config.yaml
n_layer: 10
activation: "swiglu"
qk_norm: false
attn_scale: 0.125
parallel_block: false
init: "trunc"
init_std_qkv: 0.0248
lr: 0.00735
decay_fraction: 1.0
z_loss: 0.0001
train_tokens: 889600000
steps: 6788
MLP neurons of a small language model. Each row is named by its layer, matrix (gate and up: input weights; down: output weights) and neuron, and shows model dimensions 48-143. Each number is 200 + 40 x the weight over its row's rms, rounded and kept within 0 to 999. A neuron's up and down rows have the sign that makes its largest values positive.
A block is one neuron, or neurons of one layer that tend to fire together. After each block is what it responds to, as a language model described it from the Wikipedia text at the highest values.

L5.gate153,251,242,220,157,254,175,241,238,194,232,255,190,159,176,193,169,237,211,135,151,161,208,207,216,262,206,246,251,179,219,153,200,230,232,195,234,254,140,212,179,203,185,229,199,223,222,141,197,146,223,175,260,178,200,151,225,219,211,106,141,216,247,79,194,205,190,274,229,313,197,206,254,214,213,200,196,208,174,217,187,233,226,199,170,182,147,231,231,178,159,274,302,231,208,245,175
L5.up153,252,169,82,199,191,190,283,199,178,219,194,132,242,222,161,220,249,220,192,224,231,207,204,182,155,259,192,227,151,210,277,192,190,267,187,162,186,127,179,144,178,231,209,277,148,211,249,266,233,218,168,209,159,266,112,232,213,232,216,95,213,240,159,185,231,226,212,133,127,168,261,200,295,166,246,192,233,154,218,181,198,257,204,157,182,180,205,205,199,258,234,261,266,221,222,230
L5.down153,243,231,196,250,279,201,207,178,211,225,136,292,217,296,177,175,222,197,187,230,154,155,154,199,191,156,160,242,120,217,199,233,246,254,146,224,177,255,226,252,166,204,234,198,143,206,209,194,163,233,188,223,285,208,182,291,128,221,156,212,230,262,162,218,188,219,285,193,202,144,164,185,252,114,201,219,216,174,166,147,190,227,231,174,189,179,181,183,174,223,227,232,247,207,149,214
L5.gate441,213,142,221,223,208,177,179,187,247,112,178,179,210,210,202,263,186,221,171,158,230,279,235,207,191,234,199,214,201,183,207,209,161,211,216,188,252,169,228,233,224,252,236,81,262,190,177,198,172,243,220,200,229,225,220,214,142,187,215,178,286,207,231,204,225,226,168,178,182,193,158,220,213,213,150,224,234,245,156,220,238,178,225,188,170,93,220,222,140,211,263,196,204,233,202,250
L5.up441,199,168,234,226,256,215,156,171,206,226,166,216,238,192,218,260,180,157,187,185,225,210,204,277,189,179,146,208,181,216,173,210,191,250,252,186,224,220,183,173,218,149,115,183,155,209,126,262,142,215,212,250,180,225,250,256,201,206,152,253,140,251,155,216,185,170,189,208,244,199,164,191,220,198,197,197,187,192,208,119,229,245,189,169,183,214,203,247,219,182,183,256,152,145,136,249
L5.down441,252,198,186,174,314,164,182,167,242,195,231,186,198,258,162,153,206,189,252,197,177,223,202,220,205,184,199,168,266,192,117,179,199,269,172,173,214,220,188,185,150,130,242,160,145,270,199,204,133,180,231,160,224,269,182,211,248,200,180,173,141,271,160,140,219,179,270,199,146,250,191,190,179,228,177,209,175,194,150,233,213,208,168,240,74,140,200,134,269,242,174,191,242,221,262,179
L5.gate659,211,232,236,208,186,192,272,248,195,245,247,182,265,153,210,188,183,249,145,200,178,215,231,225,274,206,178,241,219,210,275,158,149,196,206,170,257,158,204,203,189,207,165,167,228,241,154,201,169,180,212,218,151,203,234,172,258,201,127,214,132,150,214,147,161,233,233,299,166,240,122,200,215,189,263,195,236,211,153,268,198,158,248,193,230,126,272,173,190,208,191,208,149,214,210,229
L5.up659,194,184,222,188,205,231,242,231,162,225,71,194,246,259,201,167,147,191,269,186,201,217,263,188,221,140,251,218,138,253,229,217,181,211,178,241,250,228,252,186,246,217,185,263,196,215,150,240,198,189,222,215,184,141,144,245,161,256,202,184,217,103,147,262,220,196,252,151,190,143,201,157,255,190,205,232,224,178,203,254,159,133,257,192,149,219,223,174,212,133,164,207,242,223,222,172
L5.down659,193,249,181,141,194,197,176,122,240,224,209,170,108,218,243,194,197,183,211,187,218,170,201,179,200,211,165,159,229,236,191,201,203,93,118,199,151,201,208,268,239,191,194,200,207,240,143,266,210,166,186,212,203,223,235,189,218,192,144,256,251,196,223,198,221,188,210,195,153,121,241,190,191,236,184,275,237,192,194,248,182,257,190,247,232,209,165,171,153,201,239,161,203,241,152,175
L5.gate754,212,168,212,258,241,69,191,205,183,155,194,206,248,192,172,224,146,197,172,192,195,245,207,151,145,288,255,233,201,199,202,118,226,205,175,238,207,164,224,205,205,194,203,208,192,258,163,262,217,283,283,267,202,217,111,251,198,254,129,140,255,180,117,156,266,249,198,217,246,281,166,181,222,201,268,213,179,231,229,168,257,220,174,212,220,231,215,185,173,223,164,252,238,187,230,245
L5.up754,191,205,142,180,151,195,182,236,229,180,234,207,234,219,207,116,207,147,163,251,129,176,287,217,222,140,187,247,201,257,224,238,167,203,205,209,288,177,170,268,134,248,201,208,165,192,196,207,208,229,183,220,207,248,157,285,133,188,205,178,165,146,147,219,152,86,203,248,217,186,226,194,228,182,174,188,212,176,191,201,144,225,211,273,235,191,205,222,218,218,257,175,198,179,142,177
L5.down754,208,279,184,136,177,233,156,235,220,210,184,159,182,195,270,130,259,199,194,193,256,130,174,201,207,111,161,130,193,147,237,207,262,257,173,216,203,233,210,162,224,150,216,190,219,159,197,170,208,178,145,154,185,198,218,153,266,188,297,164,197,201,169,133,151,174,199,235,168,168,228,175,262,190,216,257,196,186,227,192,78,203,209,174,221,176,255,265,182,190,232,222,224,146,246,182
Responds to: Post-noun-phrase modifiers

L2.gate287,158,194,243,162,183,195,186,262,224,215,155,203,241,212,220,272,182,86,286,190,185,249,317,213,200,166,196,175,199,282,181,189,197,124,290,159,148,168,245,179,210,235,182,230,151,209,166,199,197,143,118,236,277,236,228,200,180,102,144,185,156,174,173,282,135,160,192,185,192,247,140,182,207,206,203,175,202,121,184,199,243,203,196,196,216,220,147,242,223,217,152,241,142,237,172,165
L2.up287,242,220,242,249,178,187,197,156,215,161,194,174,195,191,111,227,146,187,171,232,238,266,208,181,215,178,155,209,192,203,251,230,127,240,142,229,251,166,227,270,154,260,167,199,179,241,177,231,163,213,206,235,168,225,135,194,202,109,189,218,201,209,190,169,270,199,189,174,170,254,171,227,157,187,187,226,173,270,146,184,175,179,198,161,202,190,145,243,195,210,155,259,272,214,184,172
L2.down287,225,248,234,170,240,210,232,233,252,269,171,177,222,213,207,269,215,202,185,168,189,207,200,288,203,209,241,289,206,174,87,186,179,165,185,247,182,224,155,128,126,222,179,163,191,274,166,256,166,179,214,169,182,266,202,257,168,239,295,125,180,151,269,216,167,200,209,206,203,172,195,176,198,265,315,159,216,166,186,165,281,253,188,198,226,218,148,233,206,171,192,209,177,222,197,201
L2.gate298,235,170,174,221,164,175,177,240,136,227,161,200,212,213,267,178,154,223,161,152,209,128,258,195,166,235,83,162,207,142,188,266,229,225,130,163,212,193,248,289,224,179,139,251,181,227,140,266,236,192,255,183,202,171,213,198,230,177,229,219,205,199,203,293,162,124,203,167,192,221,196,174,182,237,282,195,225,158,240,185,244,195,242,176,209,211,209,248,232,106,314,153,189,130,147,239
L2.up298,280,247,143,272,244,197,214,206,214,219,175,188,225,286,264,122,280,132,217,194,215,159,192,210,219,211,122,182,243,210,190,120,288,173,226,187,240,215,238,205,175,225,167,190,212,248,185,257,225,170,242,224,218,219,194,225,113,140,194,178,163,103,150,193,233,240,196,243,169,176,229,147,90,134,174,151,184,192,224,209,110,216,217,195,291,162,238,155,119,99,242,222,209,160,224,260
L2.down298,228,252,136,221,153,260,228,164,220,164,244,146,202,238,242,205,198,167,162,190,275,176,159,204,223,217,202,223,204,198,126,113,285,226,159,169,256,255,232,189,207,259,192,163,189,245,225,201,226,176,267,225,149,228,200,190,162,212,257,154,209,202,206,137,242,248,232,223,254,164,218,189,154,178,199,145,220,228,151,186,111,262,158,208,209,207,235,156,164,128,261,198,278,244,153,210
L2.gate355,186,247,237,135,202,218,190,164,178,170,237,272,205,152,212,221,228,251,267,192,180,227,153,298,211,212,114,280,203,187,91,183,219,98,257,203,197,205,210,211,205,236,210,196,205,199,158,262,194,185,162,204,149,227,246,215,158,209,283,183,181,173,182,256,242,222,164,163,195,176,248,167,171,218,184,98,256,236,240,186,228,203,273,249,237,223,176,202,238,189,205,188,247,255,213,243
L2.up355,191,164,254,225,117,223,239,177,211,305,205,207,239,224,247,199,239,81,170,247,223,175,197,220,249,192,164,194,152,202,205,245,241,150,186,264,163,239,211,200,249,168,269,240,183,226,263,234,173,150,170,164,200,228,191,294,273,143,208,201,196,146,172,153,163,265,254,225,203,208,295,233,175,218,253,289,278,153,226,222,184,188,297,248,249,274,215,226,208,168,252,196,249,265,170,223
L2.down355,205,200,233,197,174,220,204,155,180,155,185,178,197,184,139,218,176,222,266,211,163,269,172,284,253,199,193,235,138,258,203,153,252,167,309,197,171,254,234,184,151,178,179,180,248,256,155,199,229,173,193,232,156,236,214,180,114,257,251,173,196,201,172,272,229,223,158,176,174,170,203,158,258,169,202,206,185,221,208,196,190,219,265,179,199,122,200,217,197,169,208,151,156,252,171,143
L2.gate507,240,173,212,238,195,169,207,173,195,323,337,248,189,191,172,261,276,227,182,146,189,224,160,181,214,188,227,160,194,247,178,191,233,231,248,200,182,242,168,189,247,229,229,179,214,234,228,190,155,211,247,172,185,170,199,226,225,206,235,156,208,220,247,147,221,175,163,172,195,158,206,243,167,185,175,116,270,164,235,207,269,250,203,190,151,249,181,125,184,219,203,200,143,232,271,216
L2.up507,217,138,191,170,204,100,211,182,193,249,192,259,201,215,253,202,189,198,173,233,240,177,177,257,158,217,212,234,223,219,184,229,248,152,133,211,193,206,239,171,171,197,209,222,188,247,209,203,207,224,185,116,141,208,110,235,187,174,241,141,226,197,133,177,136,194,99,207,95,178,178,172,190,178,276,142,260,192,254,217,237,175,284,261,175,179,164,195,140,178,183,185,190,201,218,213
L2.down507,226,162,143,182,270,163,170,179,221,207,249,214,225,154,167,182,241,132,179,167,247,244,212,302,257,177,137,276,264,207,207,250,249,105,178,116,214,162,176,199,165,250,184,258,205,211,224,182,198,233,218,137,193,212,176,260,185,180,170,121,186,275,245,139,173,204,129,238,206,139,234,206,199,270,151,168,219,194,207,233,264,203,218,217,264,159,146,197,190,235,187,204,176,310,212,173
Responds to: Adverbs modifying verbs

L6.gate612,168,299,178,209,165,168,151,212,129,262,297,193,184,192,222,221,239,256,166,198,121,155,240,140,144,138,169,218,171,183,216,175,187,198,248,193,173,228,220,192,152,196,208,208,235,251,227,147,204,219,196,242,243,223,160,253,204,220,164,218,150,191,162,167,243,213,223,199,175,96,206,176,187,229,269,140,176,140,275,173,210,215,194,163,103,219,59,163,207,179,147,122,196,167,169,204
L6.up612,230,242,127,209,192,136,292,221,226,205,240,190,191,197,295,155,279,240,182,132,148,142,232,151,179,224,198,192,155,179,142,198,222,197,181,235,155,199,203,256,218,190,182,225,176,229,239,186,127,217,232,253,255,190,227,240,209,182,159,204,156,239,185,187,208,180,163,260,173,158,147,241,220,204,269,210,179,209,235,145,229,265,186,205,197,187,226,247,212,138,222,158,195,161,132,210
L6.down612,214,182,124,209,224,193,239,224,188,214,209,275,210,175,239,220,155,120,219,271,181,158,258,237,218,150,180,259,138,186,134,236,185,245,208,198,184,201,213,192,282,164,150,153,198,170,205,243,215,294,186,256,269,227,259,167,205,241,208,201,164,262,147,223,225,226,241,215,184,161,228,132,137,209,223,172,136,215,208,239,199,225,183,229,165,230,204,149,234,193,166,194,187,158,153,219
Responds to: Example-introducing "such"

L5.gate69,180,104,196,192,202,280,219,282,195,208,252,157,194,210,189,188,224,153,232,173,191,267,262,251,256,229,204,164,241,265,243,224,196,286,196,171,160,188,163,161,291,156,274,170,183,117,145,274,222,234,246,190,207,243,269,290,160,216,118,207,242,205,251,239,120,189,179,195,255,193,200,219,240,243,232,216,240,191,154,163,203,281,249,194,190,197,261,160,226,212,212,115,189,193,242,153
L5.up69,198,233,190,188,162,154,213,282,211,210,177,218,232,228,193,185,185,205,127,198,178,210,232,195,212,149,178,225,139,198,232,250,214,204,180,222,233,172,224,158,166,216,264,216,197,208,161,270,205,233,200,242,146,153,175,144,230,179,196,154,181,201,239,179,118,229,118,249,220,215,232,183,175,131,164,261,174,244,204,144,191,203,235,155,115,182,141,189,282,228,206,146,279,141,225,135
L5.down69,250,206,99,150,200,216,241,233,134,124,273,217,247,216,181,115,243,273,196,321,177,199,248,160,275,208,191,132,278,241,199,116,209,144,211,209,245,206,233,295,150,190,86,234,197,204,207,208,172,118,222,203,193,246,192,227,196,266,179,204,133,189,208,239,195,219,262,180,188,253,250,213,131,230,229,222,214,235,236,142,251,251,255,205,173,126,148,220,215,207,235,250,216,161,170,206
L5.gate261,217,235,177,294,218,221,215,235,167,223,276,229,230,178,206,247,281,288,229,234,177,139,165,163,240,265,181,190,174,161,209,245,225,207,145,249,233,122,169,185,190,116,224,179,167,217,212,151,192,274,172,151,218,243,123,240,167,170,211,204,197,207,168,160,191,137,185,172,133,227,155,344,220,168,213,195,178,199,211,182,209,206,236,246,185,157,213,155,240,197,221,119,234,297,202,174
L5.up261,256,237,173,265,183,172,256,179,188,188,206,194,279,164,198,238,226,215,203,180,200,145,202,218,259,239,236,186,159,215,296,145,202,125,209,127,225,167,178,152,173,211,182,160,181,268,281,138,204,154,192,238,173,178,212,271,190,141,249,145,222,239,229,206,139,230,246,199,211,161,221,232,172,236,234,233,269,119,217,235,164,200,192,168,207,247,200,173,154,180,175,149,194,171,127,226
L5.down261,153,166,195,194,213,203,197,270,129,228,239,151,207,186,136,231,221,166,189,135,235,200,184,206,252,236,283,160,220,171,263,106,161,186,210,188,192,213,252,155,191,190,138,212,173,138,198,263,185,141,219,144,220,213,186,183,164,147,240,219,196,205,243,110,206,242,263,230,185,195,238,122,226,284,207,241,163,283,256,199,195,169,212,188,212,213,230,158,217,177,132,221,215,171,168,146
L5.gate288,211,240,213,225,192,230,192,203,231,170,182,223,222,164,219,233,117,248,263,175,189,199,236,283,161,195,214,217,215,178,221,148,207,107,224,269,181,204,138,279,277,170,248,122,205,205,138,204,109,107,174,104,148,213,177,293,187,153,138,215,211,206,164,272,220,261,158,181,237,255,246,210,187,210,153,230,126,263,162,78,240,116,188,258,232,233,189,204,251,232,196,212,191,149,228,236
L5.up288,163,235,179,219,220,137,215,159,226,175,238,197,196,272,215,223,218,190,218,261,162,249,218,225,236,193,203,228,201,173,178,134,221,279,233,88,241,177,230,213,181,154,189,221,151,150,219,178,239,189,178,145,215,158,243,197,229,218,169,205,112,175,224,140,173,162,111,294,215,178,255,147,146,205,211,133,210,207,185,275,259,225,154,198,151,197,240,170,181,189,137,220,200,200,244,189
L5.down288,270,166,293,168,191,133,199,171,176,229,191,183,154,145,175,250,175,138,280,177,175,241,168,210,214,187,249,196,227,214,204,183,207,217,245,215,227,214,252,182,204,215,169,248,186,235,185,207,228,107,198,234,159,220,168,319,184,227,158,195,245,180,252,192,247,172,174,204,198,182,286,214,213,228,198,206,220,161,161,195,304,184,213,171,225,190,203,247,203,171,222,252,149,174,182,167
L5.gate391,209,164,189,172,288,187,197,185,156,223,229,196,246,208,120,207,233,248,137,215,134,184,253,199,161,253,187,201,154,221,200,202,172,187,171,184,243,193,200,204,230,197,182,193,200,238,242,224,183,227,217,253,192,219,239,203,218,208,242,230,188,169,221,249,169,179,200,153,212,193,134,208,179,126,231,144,212,253,217,200,180,128,241,213,210,141,199,222,166,191,179,183,198,192,205,184
L5.up391,204,198,116,220,268,185,197,140,129,179,198,149,196,141,208,193,170,206,222,195,222,170,157,271,144,237,198,158,187,232,203,185,164,157,191,193,183,85,168,142,204,161,209,209,212,171,155,196,180,264,159,140,165,190,199,120,272,205,180,217,234,182,204,158,214,259,241,219,193,206,199,200,106,168,219,172,179,198,155,205,170,127,255,214,229,178,142,163,129,189,231,102,184,174,236,169
L5.down391,220,192,135,211,182,171,250,251,191,191,166,280,169,233,319,282,220,92,156,196,164,225,245,268,218,238,218,181,250,156,177,159,201,120,188,145,209,240,166,239,132,216,236,196,217,175,165,193,213,84,162,171,148,273,238,267,182,177,199,218,208,163,221,227,171,289,187,261,210,165,225,201,191,163,201,221,192,220,135,126,234,196,177,183,212,196,150,252,195,252,178,226,207,181,200,234
Responds to: Table row line breaks

L2.gate359,209,292,207,219,200,213,182,114,235,217,224,175,161,172,231,206,163,229,232,270,138,152,185,175,199,112,201,215,181,254,158,201,143,214,171,228,115,156,184,217,216,219,209,198,189,240,202,225,155,188,271,176,229,274,240,220,189,268,257,200,180,202,196,155,130,267,254,154,141,96,165,170,184,178,132,135,159,228,193,246,223,163,256,224,196,140,202,226,166,197,123,111,236,184,197,168
L2.up359,122,139,157,226,228,221,217,157,149,180,217,204,187,197,181,207,173,187,127,177,163,243,181,232,246,233,256,206,231,206,220,230,209,273,301,121,238,131,284,231,167,231,214,143,219,151,169,97,211,141,219,220,190,172,224,226,218,263,253,194,151,188,171,272,256,193,155,219,178,296,161,190,121,282,221,160,252,191,183,215,240,204,133,240,174,258,242,245,268,164,180,184,154,234,238,216
L2.down359,223,186,216,167,180,236,167,254,117,250,209,235,228,209,174,156,216,245,205,191,238,241,213,156,198,230,243,146,182,145,207,201,238,230,200,219,202,198,228,230,221,177,200,193,185,208,185,185,244,189,220,207,167,153,174,254,266,220,159,205,152,238,260,236,262,182,121,168,249,224,159,182,221,205,205,280,263,198,245,234,235,174,153,189,158,150,233,205,179,161,250,176,190,191,186,203
L2.gate508,161,238,178,194,205,230,181,195,195,200,176,181,221,195,310,206,191,146,217,198,189,125,150,230,182,225,173,158,198,173,185,201,274,248,216,230,139,171,182,132,220,284,169,252,99,182,161,173,161,247,214,126,204,237,229,175,221,190,224,138,190,215,216,169,193,239,201,186,184,171,175,208,143,203,170,190,270,194,200,227,151,199,227,188,154,217,155,267,165,222,178,186,113,194,135,225
L2.up508,283,234,271,232,155,137,205,104,167,162,195,272,188,194,197,255,193,180,78,204,201,265,192,223,183,218,149,181,145,145,182,177,244,122,161,99,209,207,166,150,252,213,210,190,240,132,185,220,172,224,193,207,176,281,181,161,240,233,197,175,216,230,226,183,165,121,146,140,222,251,194,195,232,177,168,237,193,249,191,245,136,140,126,230,219,250,196,156,169,154,176,230,212,243,170,169
L2.down508,236,149,270,276,121,246,232,140,213,168,205,257,119,176,235,192,241,221,121,206,191,197,160,145,218,293,156,203,182,176,225,180,235,154,153,141,269,272,215,150,170,154,190,220,219,174,189,160,88,211,168,238,212,260,200,206,193,188,197,184,253,205,197,182,186,164,168,230,183,229,212,198,233,142,224,209,171,182,214,239,214,203,204,218,286,258,293,185,235,191,156,162,156,233,163,173
L2.gate549,186,211,114,280,199,228,260,238,220,218,229,199,188,257,260,236,256,203,201,225,192,190,183,126,166,214,158,132,285,219,247,188,234,189,173,117,230,170,185,192,238,186,222,252,230,161,163,208,157,193,176,191,284,181,238,211,210,116,181,134,221,238,172,85,132,259,265,205,217,155,175,251,189,306,204,248,168,223,221,218,171,200,201,180,124,128,203,175,150,187,191,207,184,213,194,258
L2.up549,245,194,236,161,193,221,186,190,169,254,266,145,194,185,133,189,166,178,245,194,187,235,178,217,108,138,250,203,154,161,228,228,219,208,187,169,267,202,110,172,199,179,229,236,125,265,192,246,184,219,235,293,263,219,159,155,176,192,169,229,208,151,187,106,184,233,247,254,200,144,190,273,195,239,160,207,192,191,257,213,174,194,241,156,137,210,185,172,225,213,203,171,182,209,236,190
L2.down549,194,227,206,180,209,244,210,245,133,165,189,255,230,190,215,195,199,170,196,205,245,204,145,218,127,205,224,192,216,183,220,178,195,178,213,191,217,213,153,129,188,232,190,178,176,180,157,240,204,196,203,247,177,114,202,164,238,197,247,135,193,162,203,103,155,203,223,210,151,196,263,162,154,244,133,208,129,220,181,205,153,232,273,174,187,224,164,220,222,182,179,161,140,192,172,225
L2.gate754,272,180,157,196,143,206,228,216,225,211,223,256,196,144,191,178,151,236,158,221,146,184,194,184,213,233,82,201,199,142,208,284,201,231,225,94,191,221,190,247,264,207,181,208,243,151,203,125,179,155,225,196,168,233,145,187,135,203,212,209,210,250,202,233,163,213,196,193,185,259,187,144,226,239,136,182,189,216,188,155,182,182,185,185,121,163,229,241,238,267,148,168,216,181,185,156
L2.up754,204,224,190,280,156,197,262,188,171,253,261,207,167,214,144,186,164,205,210,252,180,201,158,120,205,163,167,198,189,188,226,222,217,199,188,199,252,218,196,142,202,204,138,236,245,201,228,211,150,155,189,159,178,167,168,228,221,198,256,161,229,173,183,187,227,284,149,107,217,226,218,202,197,327,204,237,98,239,213,228,192,150,168,138,154,184,238,233,192,208,195,213,216,156,238,178
L2.down754,237,284,222,271,196,230,257,205,216,174,280,158,180,235,132,254,217,237,181,201,164,174,193,229,230,247,176,260,173,196,157,201,186,200,184,142,212,157,222,236,187,191,190,152,207,126,158,221,186,204,255,207,196,169,165,208,177,221,278,175,183,201,186,165,138,231,206,134,228,251,337,220,128,288,160,199,152,252,194,252,220,244,154,190,178,198,280,176,156,258,144,174,228,175,226,192
Responds to: Table row line breaks

L6.gate467,231,223,187,164,303,238,147,258,150,277,238,269,162,212,225,163,191,227,221,222,196,222,261,279,226,316,205,228,184,172,185,182,168,199,221,204,145,176,173,200,223,202,196,168,173,143,182,138,208,234,235,150,173,214,199,252,204,225,241,220,222,212,252,160,225,235,232,270,257,255,248,224,199,127,207,244,169,256,259,198,192,194,151,219,243,263,224,166,277,184,266,203,208,253,289,249
L6.up467,152,209,273,223,217,233,259,116,279,152,168,252,250,275,218,199,133,194,198,205,199,230,177,235,210,222,221,218,181,148,166,142,222,239,236,182,157,157,131,193,191,171,197,183,254,201,188,188,217,207,181,193,196,287,206,245,289,169,192,212,231,207,180,150,124,270,196,232,267,189,162,151,229,180,160,187,209,220,244,180,235,218,240,228,164,209,228,203,225,167,155,186,282,203,210,160
L6.down467,119,211,128,226,195,185,192,260,185,182,167,186,258,159,284,160,149,132,210,179,220,171,234,194,253,205,143,243,188,208,196,165,233,226,164,260,165,179,159,236,171,175,201,205,215,295,191,219,231,209,154,152,254,186,246,174,238,182,233,145,270,241,155,206,195,248,215,186,275,246,164,174,182,163,169,185,153,193,218,150,213,265,150,117,177,162,190,258,271,214,266,191,214,204,192,200
Responds to: Table row breaks